config = dict(
    n_layer=13,
    d_model=256,
    n_kv_head=4,
    d_mlp=512,
    qk_norm=False,
    init_std_qkv=0.02,
    init_std_down=0.0,
    lr_mult_o=0.829,
    lr_head=0.00748,
    train_tokens=592100000,
    steps=4762,
    dataset='wikipedia_en',
)
MLP neurons of a small language model. Each row is named by its layer, matrix (up: input weights) and neuron, and shows model dimensions 48-143. Each number is 200 + 20 x the weight over its row's rms, rounded and kept within 0 to 999.
After each neuron's rows, "fires on" lists the tokens most often at its 100 highest values on Wikipedia text that the model never trained on.

L9.up111,204,205,234,243,214,216,194,185,183,182,211,231,197,173,224,187,231,195,203,204,214,212,186,170,207,177,215,194,216,177,172,203,183,203,195,186,203,210,249,194,239,190,184,190,188,184,223,228,214,146,188,179,192,186,203,205,184,197,210,195,235,213,222,169,198,199,192,201,194,244,177,199,209,198,215,204,199,203,199,214,218,183,214,207,183,178,188,194,206,208,223,184,208,183,173,214
fires on: "l", "b", "ar", "c", "n"

L4.up4,190,205,214,172,204,179,229,196,207,174,198,193,232,224,215,178,177,190,178,222,186,196,212,183,205,211,186,191,203,194,217,199,207,197,214,194,214,171,179,178,216,195,189,210,217,157,189,168,206,168,185,203,206,210,198,227,187,188,192,194,213,194,177,223,154,175,230,206,191,199,200,190,221,205,177,196,195,208,189,199,226,174,182,213,208,202,232,202,180,205,219,183,226,223,193,194
fires on: "e", "le", "up", "or", "ub", "ol"

L4.up305,214,206,202,197,206,215,216,196,226,159,167,224,190,163,197,168,209,190,228,246,223,179,201,175,215,204,199,191,223,213,183,224,195,218,190,205,183,220,217,195,195,190,186,225,179,195,215,246,177,192,221,189,217,190,158,175,190,219,178,187,203,178,216,170,171,181,184,226,201,181,198,190,233,179,218,195,189,251,224,231,226,180,220,205,240,239,220,213,185,224,212,181,190,187,187,221
fires on: "|---|---|---|---|", "ar", "|---|---|---|---|---|", "u", "l", "n"

L6.up33,223,224,199,179,175,185,199,213,204,184,197,216,195,221,199,179,193,185,211,191,217,202,223,212,189,174,223,205,186,212,231,212,198,206,175,198,208,217,193,197,178,198,194,127,185,186,207,220,197,222,211,203,213,238,211,232,179,168,216,227,168,184,190,187,213,190,198,201,217,193,206,213,228,213,176,207,214,189,215,214,235,179,202,224,197,191,170,210,197,189,206,197,191,247,194,233
fires on: "\n", ".", "\n\n", "s."

L5.up442,224,218,163,161,198,199,199,256,189,177,209,158,205,220,198,165,206,155,222,212,166,228,242,183,211,237,183,217,197,245,194,145,185,177,203,191,202,206,219,183,186,217,169,155,206,201,195,216,184,203,204,204,223,207,219,188,193,185,187,196,193,213,203,185,242,218,201,197,161,210,182,173,195,213,196,205,230,188,221,211,177,182,227,230,180,196,172,204,203,206,221,219,201,191,199,244
fires on: "\n", "\n\n", ".", "ath", " on"

L2.up390,227,218,185,211,199,226,164,197,198,201,182,220,209,179,241,195,191,213,214,175,193,196,185,199,199,177,197,189,189,185,196,174,221,191,199,211,184,198,228,188,167,187,183,199,202,204,212,241,183,203,228,194,218,214,145,194,189,202,185,180,204,187,220,208,200,167,190,241,202,208,196,202,207,179,205,222,196,168,189,217,154,213,223,204,219,201,203,220,190,233,179,227,203,227,193,195
fires on: " on ", "|---|---|---|---|", "|---|---|---|---|---|", " requ"

L7.up13,215,172,213,173,232,182,197,215,192,216,189,201,210,159,190,213,203,203,209,219,200,206,207,191,214,224,169,211,231,179,188,205,210,185,183,228,193,211,205,196,157,216,213,223,206,170,230,164,231,196,248,192,218,190,195,214,184,228,225,235,157,206,214,205,206,187,238,189,213,207,207,209,225,185,175,198,198,194,224,205,207,216,214,179,208,191,189,174,179,144,240,173,224,188,213,204
fires on: " and", " have", " had", " has", " that", " not"

L5.up292,201,208,175,217,185,171,211,215,180,183,186,196,202,220,198,171,217,153,194,187,208,215,239,172,202,197,196,174,215,217,216,218,211,207,198,226,210,226,209,218,174,203,174,114,179,194,193,232,190,196,180,193,196,215,193,197,163,169,225,214,163,194,194,171,222,210,211,177,198,204,184,225,205,204,198,207,215,191,205,184,226,174,184,213,193,176,158,192,217,224,215,209,203,210,192,240
fires on: "\n\n", "\n", "."

L6.up240,212,188,239,186,223,193,215,217,205,213,212,191,197,201,180,179,180,210,216,161,181,223,196,217,160,215,138,218,233,210,190,201,204,182,171,206,173,195,212,221,154,202,186,233,209,212,216,187,224,191,198,171,212,192,215,172,183,234,211,230,214,213,205,166,204,169,188,211,202,215,227,180,206,203,187,220,212,202,216,239,228,188,203,194,176,197,170,203,206,218,200,219,236,197,212,198
fires on: " had", " have", " has", " not", " only"

L5.up197,214,217,218,234,200,186,192,228,205,210,232,174,228,189,199,229,203,178,180,192,237,218,201,193,198,223,181,187,169,204,189,250,198,201,220,215,191,187,194,203,185,194,199,209,200,190,169,195,174,188,200,220,217,199,191,210,212,203,173,188,222,234,169,192,183,178,170,232,227,202,197,191,226,186,205,179,171,212,215,207,201,204,199,234,212,200,177,182,202,212,232,213,191,197,192,197
fires on: "==", " =="

L4.up118,227,166,209,180,243,238,197,168,216,161,152,203,228,226,216,173,160,185,206,217,238,213,167,222,209,204,235,187,212,182,195,221,224,211,206,180,173,239,206,200,186,206,195,207,181,204,217,214,206,174,192,204,191,187,204,208,170,204,241,193,223,213,204,210,198,201,201,224,177,193,165,167,239,194,194,164,192,177,205,225,226,215,208,210,211,189,186,212,244,193,158,178,198,204,190,172
fires on: " | \"", "es", "\"", " \"L", "th", " | \"M"

L2.up368,223,184,215,194,198,130,242,210,215,189,205,199,183,214,182,188,234,188,192,201,198,183,188,174,197,198,222,193,207,215,210,250,222,237,222,198,216,195,208,180,175,192,193,135,230,191,206,213,187,214,203,158,206,236,192,179,177,164,200,185,167,208,206,158,214,187,207,168,227,214,191,245,187,204,191,196,188,203,200,187,229,177,227,186,188,229,201,181,243,202,233,205,193,200,183,237
fires on: ".", "\n", "s."

L4.up410,215,169,223,165,167,191,183,206,212,173,206,188,244,234,218,211,170,198,198,185,178,194,204,209,206,212,177,257,210,194,199,204,208,210,228,188,205,215,206,180,207,180,215,188,200,224,193,205,200,225,194,218,193,183,195,208,208,234,178,216,215,183,195,172,237,200,219,199,174,188,184,168,209,134,197,218,199,152,189,207,184,200,189,179,183,168,173,217,191,214,172,190,193,190,179,188
fires on: "ic", "'s", "orm", "iz", "aff", "ish"

L7.up36,217,183,220,206,219,187,215,212,194,180,162,238,193,206,208,206,185,204,224,185,198,223,182,181,174,234,206,195,186,197,212,156,172,207,204,229,207,205,188,193,205,202,193,206,216,203,190,188,159,141,184,208,193,233,195,227,163,192,223,210,184,194,208,218,169,220,217,199,213,179,224,208,201,220,205,171,215,197,203,202,153,199,212,204,208,186,200,209,171,183,204,201,202,200,193,192
fires on: " as", " how", " More", " over"

L4.up450,196,192,181,190,183,147,223,200,187,180,181,219,196,226,185,175,199,174,198,197,212,193,214,176,198,210,192,171,214,227,203,230,203,209,215,214,203,211,204,224,177,196,165,116,170,207,216,224,191,203,193,208,192,216,189,204,174,162,218,209,154,192,205,185,203,227,202,188,196,200,198,205,212,178,218,199,210,195,211,173,222,173,191,208,199,188,178,195,215,227,221,221,212,188,200,242
fires on: "\n", "\n\n", "."

L6.up156,181,175,214,201,198,205,221,211,178,222,229,189,228,149,188,212,187,202,217,201,176,184,204,185,231,185,183,167,197,208,239,198,196,221,175,187,180,165,205,209,211,220,187,190,232,183,202,211,174,221,218,195,175,209,227,207,210,211,219,194,195,200,221,221,212,195,181,202,193,186,216,160,214,213,222,179,215,195,200,186,200,190,167,226,236,208,187,206,220,168,219,200,188,171,207,196
fires on: " exp", "ul", " up", "st", " Out", "omp"

L2.up315,196,183,207,208,179,182,169,198,189,199,217,231,217,197,218,146,188,198,220,197,161,215,190,238,205,247,149,230,207,191,213,189,220,201,226,208,185,171,211,229,170,188,186,200,205,203,181,220,202,201,230,193,195,197,196,199,187,219,203,241,213,177,199,171,206,202,207,230,217,202,204,192,178,167,181,223,217,171,209,226,194,194,191,182,173,192,220,193,206,202,207,233,198,199,196,224
fires on: " have", " has", " had", "ve"

L6.up12,190,235,178,219,184,201,185,186,216,212,201,182,210,207,170,166,193,174,195,197,223,167,211,210,207,205,190,175,207,227,217,194,219,226,219,184,207,168,196,175,191,223,212,157,185,199,171,209,198,211,218,222,204,197,195,220,178,211,194,169,150,207,183,149,221,202,215,205,232,216,211,182,183,205,192,205,194,204,215,197,220,206,186,210,183,169,193,148,215,202,209,211,169,240,175,223
fires on: "\n", "able", "ani"

L4.up131,181,154,170,182,219,210,195,204,197,197,229,198,223,203,231,215,225,246,209,156,199,186,176,208,213,209,176,200,255,234,182,228,207,206,170,174,204,186,207,187,195,196,215,210,198,258,213,200,216,176,199,196,171,196,201,187,189,229,175,170,195,205,203,185,211,195,182,204,174,181,213,220,198,203,171,208,212,172,175,220,182,205,224,244,205,221,186,223,215,205,181,219,200,247,199,197
fires on: "ic", "im", "m", "ent"

L2.up100,187,223,235,219,195,192,227,211,199,204,210,170,196,181,183,194,218,200,207,179,207,204,208,195,206,199,168,175,238,193,211,233,185,223,222,210,211,187,177,170,185,208,189,222,204,172,195,208,203,217,174,233,242,223,182,218,171,198,173,169,192,196,182,212,164,208,188,231,208,190,238,210,201,207,213,165,175,205,196,178,190,186,220,186,200,217,233,228,218,229,193,209,213,209,191,218
fires on: " U.", " W.", " There", " G.", "There", " J."

L2.up102,181,189,189,183,191,195,193,202,205,202,222,251,243,173,203,187,214,177,183,200,213,213,190,180,193,176,199,195,199,215,203,174,174,202,191,213,193,211,228,210,207,210,221,185,179,241,175,203,220,210,219,183,192,252,211,189,216,192,209,213,196,227,217,193,206,199,221,200,180,221,198,189,227,219,219,189,215,164,189,205,173,213,191,220,217,189,162,219,233,203,190,185,198,203,214,134
fires on: " sk", "k", " imp", "ater", " Sm", "pl"

L5.up144,214,201,202,219,229,176,204,191,167,212,196,153,163,206,202,171,230,171,199,184,151,190,209,198,216,198,247,207,193,182,201,225,201,197,189,160,211,212,234,171,224,176,190,146,178,211,169,239,198,180,207,178,177,246,208,195,185,183,211,208,225,208,179,202,219,190,204,194,223,195,144,202,205,177,204,231,183,182,200,149,191,233,191,208,193,163,181,211,212,212,222,214,204,194,171,206
fires on: " Th", "l", "w", " th", "n", "qu"

L4.up501,198,191,229,207,208,178,207,203,181,161,186,149,220,180,237,169,155,205,181,197,167,175,231,211,191,196,188,202,216,161,209,194,224,251,173,180,219,220,215,140,207,216,221,238,218,184,190,198,231,176,217,226,194,198,228,207,143,185,178,223,174,236,194,208,204,203,223,214,198,203,189,210,191,197,222,170,181,197,198,187,185,203,210,230,198,205,219,201,223,194,221,202,242,220,186,218
fires on: " there", " There", " Cl", "There", ", there", " cl"

L9.up332,206,216,218,176,227,234,206,229,189,207,207,196,185,236,194,210,190,225,205,210,193,217,229,185,206,206,207,197,199,175,175,173,162,198,169,155,203,203,188,189,185,171,230,222,184,232,195,213,193,227,167,180,158,200,195,165,200,163,214,208,184,214,195,216,221,218,211,227,193,225,182,189,180,189,233,229,239,187,201,227,182,220,209,261,183,170,191,142,220,203,195,194,211,228,193,241
fires on: ":", "\n", "i"

L2.up174,170,195,172,196,203,180,202,198,202,195,222,209,187,200,186,181,187,208,175,211,222,178,172,202,222,194,212,184,219,188,179,215,188,212,206,200,232,201,213,229,197,224,212,175,218,206,190,247,201,209,206,195,180,202,216,209,197,232,183,215,177,221,220,200,226,199,203,220,209,187,154,202,216,209,234,198,174,183,175,209,232,221,187,181,217,214,183,197,189,218,217,199,187,220,230,226
fires on: "\n\n", "| Year", " res", " | Title", " | Qualification", "| Party"

L4.up158,212,231,209,202,191,212,163,215,202,189,181,226,215,194,196,217,185,207,201,201,175,214,216,179,215,226,220,226,167,177,187,193,178,190,201,228,229,213,215,179,201,180,217,154,188,196,208,209,226,226,187,204,210,194,207,246,206,191,210,193,192,220,205,163,207,217,184,221,156,179,208,175,225,230,195,202,223,223,196,227,195,177,193,199,224,178,196,209,187,200,200,215,213,188,184,215
fires on: "c", "ph", "pl", "om", "gr", "ff"

L4.up312,199,197,227,205,200,191,187,222,186,195,153,188,214,220,176,176,206,238,190,217,208,173,165,202,200,199,182,195,206,187,235,229,225,196,188,247,207,155,199,197,192,216,179,213,224,202,200,186,200,197,196,186,227,207,185,225,157,206,171,188,160,182,204,168,170,219,217,216,204,196,209,212,233,203,197,206,227,196,200,193,242,172,189,168,195,200,216,226,193,236,227,204,175,182,170,220
fires on: "F", "e", "8", "g", "or"

L6.up14,171,176,207,228,166,203,189,182,211,169,221,164,229,211,199,226,185,204,195,180,210,206,195,202,183,198,199,200,190,237,200,188,207,205,227,206,185,194,216,198,204,234,170,196,179,187,217,178,175,228,175,168,202,222,179,207,207,216,230,156,216,225,191,206,196,205,225,181,218,207,216,196,211,237,217,184,190,178,190,232,193,200,201,161,190,202,185,188,178,199,243,204,196,197,201,218
fires on: "ag", "b", "ab", "alc", " D"